config = dict(
    n_layer=10,
    n_kv_head=5,
    head_dim=64,
    bias='none',
    tie_embeddings=True,
    parallel_block=False,
    init_std_down=0.00362,
    batch_tokens=32768,
)
MLP neurons of a small language model. Each row is named by its layer, matrix (up: input weights; down: output weights) and neuron, and shows model dimensions 64-159. Each number is 128 + 32 x the weight over its row's rms, rounded and kept within 0 to 255. Numbers have three digits each.
After each neuron's rows, "fires in" lists the words (lower case) most often at its 100 highest values on Wikipedia text that the model never trained on.

L3.up565:134112115116150084092114147121149090149146169174164135134151136129130135125103140118145149118161093138106097138132151180102061140105088110085179050119098165128089127125091111138153120112181075171134123135079109106117098169094094159140187149107090145138168131135132123090149141119136170174
L3.down565:088101095147105128127107122132124138080057101087103151111147159116144134128100111115133152118109098182123085119150166096149149107136104140102183166143147157149110142159188133143089080107172135142204114167075108088098130172148093120144139055112083100189166109121129137113112099129140107105
fires in: "was", "played", "play", "is", "worked"

L3.up520:108091107128164091129093149144151090179170133077084126109109158055112113117134105134144147145090148071153076095156167139103154120117162121174182160151099075070153120069152120134163172125139136163154117130135132093173143089058156120164098095093110103169135103147104160095177124084067163093
L3.down520:125142109121115157186195110140112121182154075182080132137140158144155153130119097136072123093144193162166164163139160106104104136106123086102062116087121092113133155185130111137082149088130059155152099064105084103105177128131159107109158126135136137113100106114095130140162133190109141133
fires in: "other", "family", "plant", "humans", "human", "civic"

L4.up682:184120095107180175131063129172132080161149208116146170093099139060140140177111169091094117159107135146105196083129172194109233117144107163073191044110119128095180107137092104109142148120095141119110126083123160124105122072152147155137128140078075108137062070075117153147132165139141111165
L4.down682:170112185110146114150148153196128085133110125067149157094157133101128088144112144117147125138143090189147150142177137114175125145127134123195148178151085087145110204090062154148083228142166167100071120097169124080153152124112141167118127165122084117172061122106164134143143116133115104146
fires in: "since", "of", "until", "to", "by"

L4.up206:126106152122074155129102131087154188151099116106109110109121057111157105131092169138154089162139085128104168096092056161185128136155142122194137204160078128082123088149128122088158094107088072121166111121156136101178165102178122123126181125123160107081121114135160105105132146162085151130
L4.down206:126117096175110209150161173114180119076164115054148169159076117135144147134062120169144094086159101115127143112121159157176127079110154173133071134170093127128124074118142086134098092105179139115149113142100173135167139166109151111128174090118158077098122051163125171146098148137119137170
fires in: "national", "social", "international", "network", "canadian", "nationality"

L3.up553:159123109097127140143145132097144121143122113157106116115135116148153113108105158225100086101151100153091140126152145120105030107106123137145151064139115119134193060144117081092118134138056125052144144180132138124180122166129116108135076123132088131143104117091107126096084096176110108129
L3.down553:104136141155111083126108115113134066108078116191145160121114084112138113188169078148184100151104109120131108088128157142048139157145129136130121159174029102108107144081163151154178087130125195132113144075121157124134141099135081134154131113117120117122192151112165112176141098160154136136
fires in: "in", "on", "have", "for", "do"

L3.up66:152104131090144135159115116115119096123115063136100138216169108051124111119158082152135056137150112177117115099124178105089113129132135097153113102104075095147154086102102177060143129187090152121182064071134111158149157169145114147130140127170148125090131139118116147131138185111099112176
L3.down66:096148116160153226103109128122125144129142078137147127170159135197136135127148162102115132105110107115118119087190124138101099160157115159134149105163097125120088185160155055133150108147107118110143186145154113096092125147157173167151129150176165141224148137107108141118160164133100116149
fires in: "including", "included", "include", "includes", "of"

L3.up234:101189091133176143126130090156122143172126110178152049117125131119059139139091137107172088153157074113121095105113149119111094069152126197155110121118141140119119086117096167152130204170132140143133116134123096137193174163120109081154097075172102090108131135129181128173107152151127112144
L3.down234:176083129151120121152133100139160098126069106155107126114085121170040057161138129069148140136068123111136159140153159083070132177115100143167135149074163133081100090093124122048119153100100129117121107142096108109061131109145086086188131087158168063127128131075127119148103125159172120135
fires in: "two", "2", "four", "three", "ten"

L4.up812:132103143110164162161115135124154111141152076071156092127121180081179126137158147118132103128114110112061066106145217085146100079141117098141084147120093192127131118154092152148111155117124127131131152081164131162094088118164196079045142067148109106080131140075076199136127110086119109081
L4.down812:112160114118126123102126122167151150067125120087125093085081185169135142180116097177126139095120038109150132123133189143142136139195098169073100078161108091151111077149173100222158132137148143086148110124145172085133116131086098153091180094120101137110155132102127150056104133127137108170
fires in: "of"

L3.up372:155087109145160178082127155134123162149113179130147100131139106187115107117048111158091143096193122110123124107033099151114156161106145140130121083117200159114081142091144157099116171155095116160137124067167147120154104180107159139086113140152155115140090174176136111122139168072076150125
L3.down372:107136124129136168133105112091094152100137066099114138125137186113184153105181173175122117102178118172189128126096111195129140104106157143099165102089151158117115142131175146158118130056136159151137146181147154155079082101111129128145114116148127114178078180092142159139081125133160123091
fires in: "he", "she", "luxembourg", "typhoon"

L7.up83:106153184120152128111119097126164166156112196135170108105161093113143203140125140105143141179150079117149065106101072124144112119073079125135134083090170107146144219125100083142121153089101072073088099129059161111164077152157137160163146143108093147108152105161157082144092153138144144095
L7.down83:137099151096108136100097121118133103151127088096154153152105103105092154104148138106118188085089130130184103093111117120117188117103154148127155094111115088148155204077158110106119136139123098136177168153107128062103161117175167147156109139141135203149076050151109094125045100114132061141
fires in: "for", "his"

L7.up573:079170145119123137132158119102113092139141124076149067111110085097148049138128154096142191210139146075092167083080106188085123108124172129123186155168163086139102123124141113101113160098148162196158116121131183100168137164139144118070106111158147098064119103103180119190139113122162127151
L7.down573:149144161129119080170145133182151145114112119166155101176151140123116119142197144148102103171086166110183086083163127119170118135121100093147124160144104080139183168139162180178140125120188158133118150127177144142091138109100163189120124093164111092142149172107145117146109102114127120147
fires in: "a", "league", "his", "cup"

L4.up105:152178133175107100086017163117159083167096117156147137132107097185153122138116106121125128072147098097102086127180111156053136100147110100176140091184174151101135177072115179120133148113222161088158130113144157105088113091104138135089160117132082134150116116089142102117153173158129118131
L4.down105:050137074143163165149172132085066200145192159116124128175180150088168145104119115088167147176151175118134141184120067110169102123102141099149176101096159134106116147136187108159101123106164056137095087168178116155128171145135131110122102163137101115172093095079134147152200108190107148142
fires in: "while", "after", "since", "because", "although", "as"

L3.up735:134189131070185126101175147172160076176180165146087134059066125094158156110117108099129117133137133170199044088133158090129102170091134115143158135140118122177159104130141111126122165226128123102118139177118181179076091126143140130121147135152128115133116130135174056138137117135086160156
L3.down735:105160092133146139108126094199090142072100107122168160118117125127086112142102163088173093148129053103150129121146105169134162107156170135162134106198102128065108170128095129148161093128096139141114131164154117154131178171121127131100142118148075117113126117158103168157117144112141142056
fires in: "one", "two", "1", "three", "five"

L3.up628:159112120137109155072113166135057165088171180192177129151184081127093104089146098159129123175104120131126084173130141091136115110060113148108167126076176146082176129111128130093101152140219142110103163174078162152161100144162128167158169052133108123103179080130149152140110047082109142131
L3.down628:131136142087165132141187115132080106127100108097086109108121140136186134113123151109114106132166105117165068134127137137130131144093190164141156176128134134143057099109112152175094180137059153104081098106111123177141129191064174089130176100065159077181154091148137090089121122155090108159
fires in: "at", "for", "in", "to", "on", "upon"